MLP neurons of a small language model. Each row is named by its layer, matrix (gate and up: input weights) and neuron, and shows model dimensions 16-207. Each number is 128 + 32 x the weight over its row's rms, rounded and kept within 0 to 255. Numbers have three digits each. A neuron's up and down rows have the sign that makes its largest values positive.
After each neuron's rows, "fires on" lists the tokens most often at its 100 highest values on Wikipedia text that the model never trained on.

L7.gate269:089094166046084181057172077066176143111109151151125131202156123151128102096110070096160106094122104126095189141147132136143133170128122116154091091149139171128193116154140114127128165078129149144125049058123148111112132085158145141057111126142134116146152092140097143105140195155153118124160082127133135114160115131099076136083151108134098170107092164148116119126159105062100157146127141145136153114166138152133098202149127139133169114158127085196190127057150139121100113126163106089173138082136141243173094114101143142106099094107160120130119112122106170133101124121141066147
L7.up269:085103110079123051046142089122118134141085093130135123127149094103125156211118168136137073105155157121163169072221183124070122150193128103135069161148124138032141118134120108127133111152150096119136175168109148156069124152144151107153109110134086150100152176155164067100162090116126164106085145103085079085179097122134161152143137142155116093060138157079090144148097138061081120118087125180154121118150129164174129150150131136140160132125110163093135110122148139067146151137129102112088170133100103116086097077121134160138147128094147151183063152116110067127115106077195123130
fires on: " and", "ing", " |", " in", " to", " at"

L7.gate415:120137124127162056154129148071175185127121142093112076188096102149105114148111117083105176107151128110115208134117148149111092153118156117100167122158186095147102114127177116107170155135142135183092099175092135198145156156127105032033107090090136093105127164113136128082127103113145133098127086165166127065161134066135137129105152166119100078204091130133133142110040176185072113143086121073126141165117120091098115133174114102068141093105119165142115132116152072085098128105120206145090125091144109120131130093049115107092125109148106106159137122197120084134140135178064114123
L7.up415:145046130190135120182184082135142124130133198103104179089123108171064092148137158110162162126108151142128147120088101128180167135092119115111111174119174181096142070166149104138151110133151026169144098108092163121135094164099132125167110117134185096127154084141143172095157147122154164129143141068121210110098069099072084138150109153141089122174134117120144170049114090150183104115085146113137130116117151121102128156152120098109084124140103108090105130124136126102133145172077119142121169142055139088149167132096171138103094140118149176168143159110138151130139103145127143103
fires on: "),", " he", " h", " w", " is"

L7.gate24:180097094124112154145144209148114178118114132121119121180136078166085059117113086066127090135153155151110111113118103133148135165095140119185148161074169148114146104158148160108125111091127090093194112154142149167124144145120092142151159122145139086137118128095159092164117042146121086105164177134139144077096129139076108122120084083138138074128157109122146071097114192134071100151071142118163137141095138121155076170152128157112087116141103095142164126140139158161135144162115113111113116101091116118115122144105110139120129086200115148116133081159114146118088128126160077105
L7.up24:136126131140112191082159152159128133116155166149091086159100111123137105147066061103185120128137124168095056128187174141116155100090153182167109146108122094145123144178167190176149159114152134101113155092114064143134132099137105063160127112058156127052109094147094075123149118155155119111129135144119067093136121121097121065102133103119091124101137161084085111099092130076141076149095121122138092149134112068182109143117117126102091156138101097109140136146085156122113098147099057114094123135152115097137116123083178101140139119171120095118138045155075141145084099150145130117
fires on: "ro", "ir", " ex", "ice", " res", "ec"

L4.gate135:099100106174128180127080101121095120147149119122163128115161063161208078141163168156083040086156148169104096142115128143128097120104125115122162140114124166117218106099094099123086116154106122148116150182105101100063142133141149164171169143128088101116157178094133125129125112124113128129119138145164137100111115133143119147133136156225096148119063090164136124113119108130142111146161123147116117124163140133120133150120153075115162150124154157063083071083134113089147162130154093174126109117188159080118171109164128140096136127120166182160110173107146122134134061170112107126
L4.up135:095118112122168105155130129100077128166160127112110193143100112172125097188125132130080147166152103156077168158100128098150114105067165098036072063095137172195108092130140092115164118142100123113159114067147179093121126143118144152069097136128126057148166153111128149123127135110179086193143085114113148140176134138155129148153095043122146104102117076125105114185132130149116124116163127129134150177153118109133090110176176152118135143104125143143177092162126130164129159125124085162127139091125094146106166079154128142121141106125106082254129124061162133155152130126156097150
fires on: " sh", " bl", " sur", "unn", " j", "yl"

L8.gate343:168159130163139090149125126129060127068121118081088162132144157123134150072106157140134160169086175091139190094139181128136052157184136149131128157168120150158129135141135104159128124109105120091185114124061140151155101153140124150138102144170141136149121146101132059180108114098092144139111052122136144123105154093200112093100083081104117130128137158128152102105160164170064100144064210105127091132110204138146156047096150191154095151087107101127129098100136125156096069059170114089146085115099142107166160161145152101100158116138169118111165107125137107118153059082157075129
L8.up343:158152136181167137099150095099134161097146185187161100168162093142132121178134096172092130106116105102134166137115109098124152174118151152062145101123104111174115097065121055164112131040115114141133096062115179138120107145136155104148129097126102126192137109142174155197191133138101137187113104120086110152201142073107055114143134130093143096116145089143163170116179140073159110110126138192154092180187129170107129133133136151131103134086163114126147131144109177145094150170147147153150162130164090150131108123092142201094096096130051125097120174120134107074192083177086132121
fires on: "0", "r", "1", "l", "6", "ur"

L6.gate201:138134153142159139118097146144145099098161157110079146144079136159104075122129103107130139181074129067074116120158094116147164108113141192172171152118192106224168106114127131101135133136240107156103084164132090107127155160099098113128161122135162129104162123125118122159125144120142166093141112154120121183106079133146153088135150111145144074168149190142166132116139191119140123137127116115137133124139114104131121164111170122151149123126166135109136145055114108143111102107108121133092148064141130169160087085147160170162134092114160108193149154141122111128126157219095096100
L6.up201:096058113153090144117124085110101160135197125118087164106184096142153121140105115151164170108141156172120166119112153137149153094096124114130140137132137154099156105084138078035158170161103037119190111108100132126070186152112120109087147136125132102133038170106101095126103127113097083120097142078152143002095147098129091152118141105143174136141085084095143133099164117149150168111135165092165150163102145120130131103120171147138136122106117178115115132160153096110068180113153103154128111205118138086106141189192149137157078191101116159116127130150161116096124075112108138147
fires on: " has", " was", "',", " is", " of", "),"

L6.gate21:145160078098139100121111118128121172149191123120140149161132121085138162198111140132193095101053159136144118107131137106137055133089111120117030126129128104182227123165176182119101141079108071081065100108092195080135161119070116143128137152100136118061142130100108150093143129109120151127155128135187116091090137156179067123071120148112091146094106128146124124104136117076180064123151125117090121152091129087096093084119080145133179144129133143069134072107131143121130152102164087130145159145111101047092145121138144087147128196125136144126138151156117129104125113129165118120
L6.up21:116113107108134060165130086112197174115126133137131145160113086151117128155062127161089115123140136096117128125137158127159139138118080176143121138171107119183166081146105104110104131080131109121125102096145162113168092150140135142141140136127135117153193158100119144172145097119154099119238092076161144093024124067142060147114105146136140151088212145094184107067149085125101087079199169140083119136092139140094071095154112103140163052152142112110123139086149171158104140164181116109162101219073118098138154139116132154130096194090107122183125149115131150134137100096153154134
fires on: "om", " he", "l", "ather", " she", "ir"

L5.gate279:107117091127111079111150213153091043149134132121112108114180128190149110144111133130134131153132127076146140117068143166100115099165150130134131147172102111160148133168168044103164144180092096090125167121104118153157118148149077131121123150090196145100142124132149108198135125057075168031104090126130097097108173168139091124148119128091115137101122144139151093119125097090189079134128104126117127099132171164147141093134079164137113151156143075134100111101139109142149132117177093152099141139193142093046099113086104076197140154143125156107130122152139136111111137165119097150
L5.up279:151191105158126139149152128197116128117149168169150124106100099114109141098106142165108108116069138121118145165114118145121114085129135082095108166077087135117141139077073117074143128127124118171112186106095122116186105123124129158126105203104148132127058126189100139151152153176166120162155084140154152136112135149152137059112128077179126126094153137100153148095151117160106158120126142088104143183137137146121111145094065100083110133140105084102171105117132089074120150137153061119125128141118188072124141149112149076109128130220108122103122140013168190110141126081104110084
fires on: "lect", " (", "ment", " inter", " music"

L6.gate422:107196125141089099130129161112117098106084138200050182098098092117068110162155145098067115142119130115095161127113074119071072146150148039129105145104165140108135112205093143155141111142117177129146134125112112113121123131144143164105086094118042156108158052152163179084102092112126112121151107079070143128152036133163058106113100068112156125167119102137150175120136112178102163133108143135118101140088152127144136161082138128169087142124132163142059108156172111128136096101095191100152073121107158119106098115170168108133157134180099144110101161119142100117128100107154116121
L6.up422:153146121131160149122164133121112125122172115142087197152095110079085095081117077132127156130037155143094110103138153158136077125190071142092131138137133123159135145113095133104097140159095092113114204159120150108214041082168109125134063096137157177155095140123101121093130127100114146126152110100097097062039210098077150096095112107107132129123110098108107157115096145179165159192128135101077171059108083130141159104125095129190117102123110098111108097133109146106097131097123055141180087166153138095154178145169173127174118152102166182126142141163130139145135099125167131132
fires on: ".", "c", "l", "al"

L5.gate299:055164150088098145143119147085112177148128141113165142110140144151091092173155144064133078164138178172135149141133136138062157151146123112168069089116154174155096118140139094205147120086129098110138130172119141151158104100131134146102155133106087109042210054235046141124100165179180140173146120141123119103134142062145114134110150109111104140134141071117119136160133104150202095137134156120124105112132141148139146137111111134142129132122107147071075151152140203128110118125121151115176121143077131163211139120133171152102107228104126074123117118179158168055155124108130118142
L5.up299:160160117105179122115149128130136132113101115183081094150100165139082154188099137201105102108125142179133174136157158118116110091155183248134141144146106108174158123133087157180104157159131099125096121216124128129147145114110114094124128096084166134147187089175168127138141161195119107059145133156104106085126139101138150155128122148140124138101175114066148151134132189144184066147146133158135130198128066138141099054130168121194143120148131149087153103100134153076147125147109109166132119133149090143080149166166125131143125163061095167121127148187123122165128119134139135171
fires on: "ing", " with", "l"

L4.gate134:071106140139082175159138095115159139171148151123106169137106147148083116109130106125169088138126156144100118135104150152109121143111057167166129157143183137104146117155192047103177120126151098128160069154121128146139149151097141125092115131125133149105038129127154115087131133151098128130146115076111149052097170123114086154135103140117164133151121118143135108093117099150108175144157135136123160107100181090152112137100151054136170097100090144129115102073182117119123104128154114137130133104059203165122223138147145169150094131174135088125156182107190180151134092194119124140
L4.up134:108141139114128106152148115175162092102130158080084172146081133135131125091116138085134118124110137113110174108148158142148139147098108119158121135160205126073133108186181050066088152131180112131212125112126173145095173147117123115104096141141072171120140073096144155091122154088168155083113097131102173055076154161105123216121182112112135101161078119186143106144113113142116200117134150102146155094133193081132123176112120063114100126137093136168113111157137057135089084142159163153158173131073196203120154151098140096140105187153121134137143128033142187125117147143087161124
fires on: "\"", "ut", " called", " charac", " song", " desc"

L8.gate90:154133148155119149085142163191141122065063133138119148133077090158118121143163236107174165078139125143108108153144159142102158154141219113175114148142168127097145076127103199118125136122104153117118164100109134092113113136074148094099110101148114177146111097135072132134130136065102128147153119067131123173140127109145074184122117099097102111162071083140170117147158172101104146155154133117111103135082161120139102072115167153146218180152117164149116145151095144110128114115115173190102107152140123074122142126156152177122093184090147125091185100145122175154144134123116114151
L8.up90:077197120133148124123136128125169168129168112139181121224128136083129173138080172121178080137120070121100107155117097169111161144146131175200151112099130132090170183123172139137117128151166078130092108126134116168141143130118180147089141096133114100173140096168119178076158130137121109137151148136111175138138140111083137131132118187135143082128194124182160114182144124129108137131130195156120093124143143132151065131091107092156114134143115120172144098119116087048180142090108128161119102138103126178142076126121197134082148129084133143189111083146135137044146163182075132060
fires on: " Le", "e", "ast", "le", "ens", "lege"

L4.gate131:211179143155098139104140125149169098147169143177109211114167134105107126147138132151135135159124087129059128090101147168070142142103192144137103136125166170170094156137152085134182157156214190129202097075148101100139149128117116125115116106091140104080130109140071177162139140157155084177113118116099077103141072158148146145131163047113150122133169131124091124144145141117164178135092144111146120109136129149124154105086123160085126111102157108117167112144109168120131177074122134200145134098117115173096086122178131109155116148122210132096109131120107169139091088052093105127
L4.up131:201110120165154110169246132093201160135171171172066239139105110130105142129149121134141103166176114128107114132100139167154203103163145112145109142089070161120108107095140117162142127124123152139081092163147135143121082073113125110119108086076095085107104119102111129115098119123112058131126142142145129114123049202164139105123085129102146071167184150061121106117193143125171163138107122111074108102139122096158134126099111178137136088165116181117083108095101100152154107147115140182085123155051135193166142145125118131152135082117147210104122209162130149099128131128138133119
fires on: " rec", "|---|---|---|---", " career", "|---|---", " house", " school"

L5.gate407:107132151135126146129124119097127099119190101075155185100177132149110060091112089135106136108107145115149160156132172123123100150151135106168098176095061119105154068117100136123105126129066128111157158116117151109161122118174128154168139130059128116105081151092015081063159141112153088101164143128123148105105135135122159107140136148190138161144117072055127091127090118166131147137134175059114125116106143095091149119094103154161137131092147136072095126140121103055076149124089104102104147138102128058178079141163175131170129148093088137145103164191166108105110018153125147148
L5.up407:169106139171189118137110135153127066129131203142190202118104162082119094152173137157137117141148170119153122164132139131059138071159098140144161115110091119144102138085143171104137147145118092129101151094129120103164102121146134105142095140133091134173083068164164103109137134171112086196138119108068135131148168170149162092120094146085147160181131091111148135145169097159115152116124151133106113117118115169144102136109087144117141174163114141086108112100175154196213140099067109137173123094100127115092118148131160091088109121178086079119134160046106089162141076099122156129
fires on: "ens", "ant", "ons", "av", "ter"

L7.gate20:150099125155168163142133149106125117118134148137101089188103145169141113142118104115114085174112200128166142137171097178104154098101148088170118121114142085143104087137063079139136111089130131172115110101118124149158108160157135117099182143085141150119206066141140134184128155088142143067120097079101063134131134133056060136164161118150087147125146153103142158135195170098151077173170138075153054084150120175120088136139123160066123123115099078119177096152143118152189156118126137070103111123106128068139148087040151088120102114115033144166132134136097148154103133126140101102
L7.up20:147024137107152189155141128150116160158142079150125148136122164114154114187110109154193081128132188186112170079168138133125143170158177148170106157107131110130118143127112085130121116128128086140171109128085139120140106155171173129122107145202127149185084110156126095111106167133110111096157069149111129079115121115085088176141154151090103099099112150116137136150147092133138108141163102108130142137169136185107075076166094180195159152113145165136199090094231148124114088117170113145173129135125131134137126116164136144134157196125100119120100107118083074167064170108164153125
fires on: "0", " part", "ing", " ch", "ent"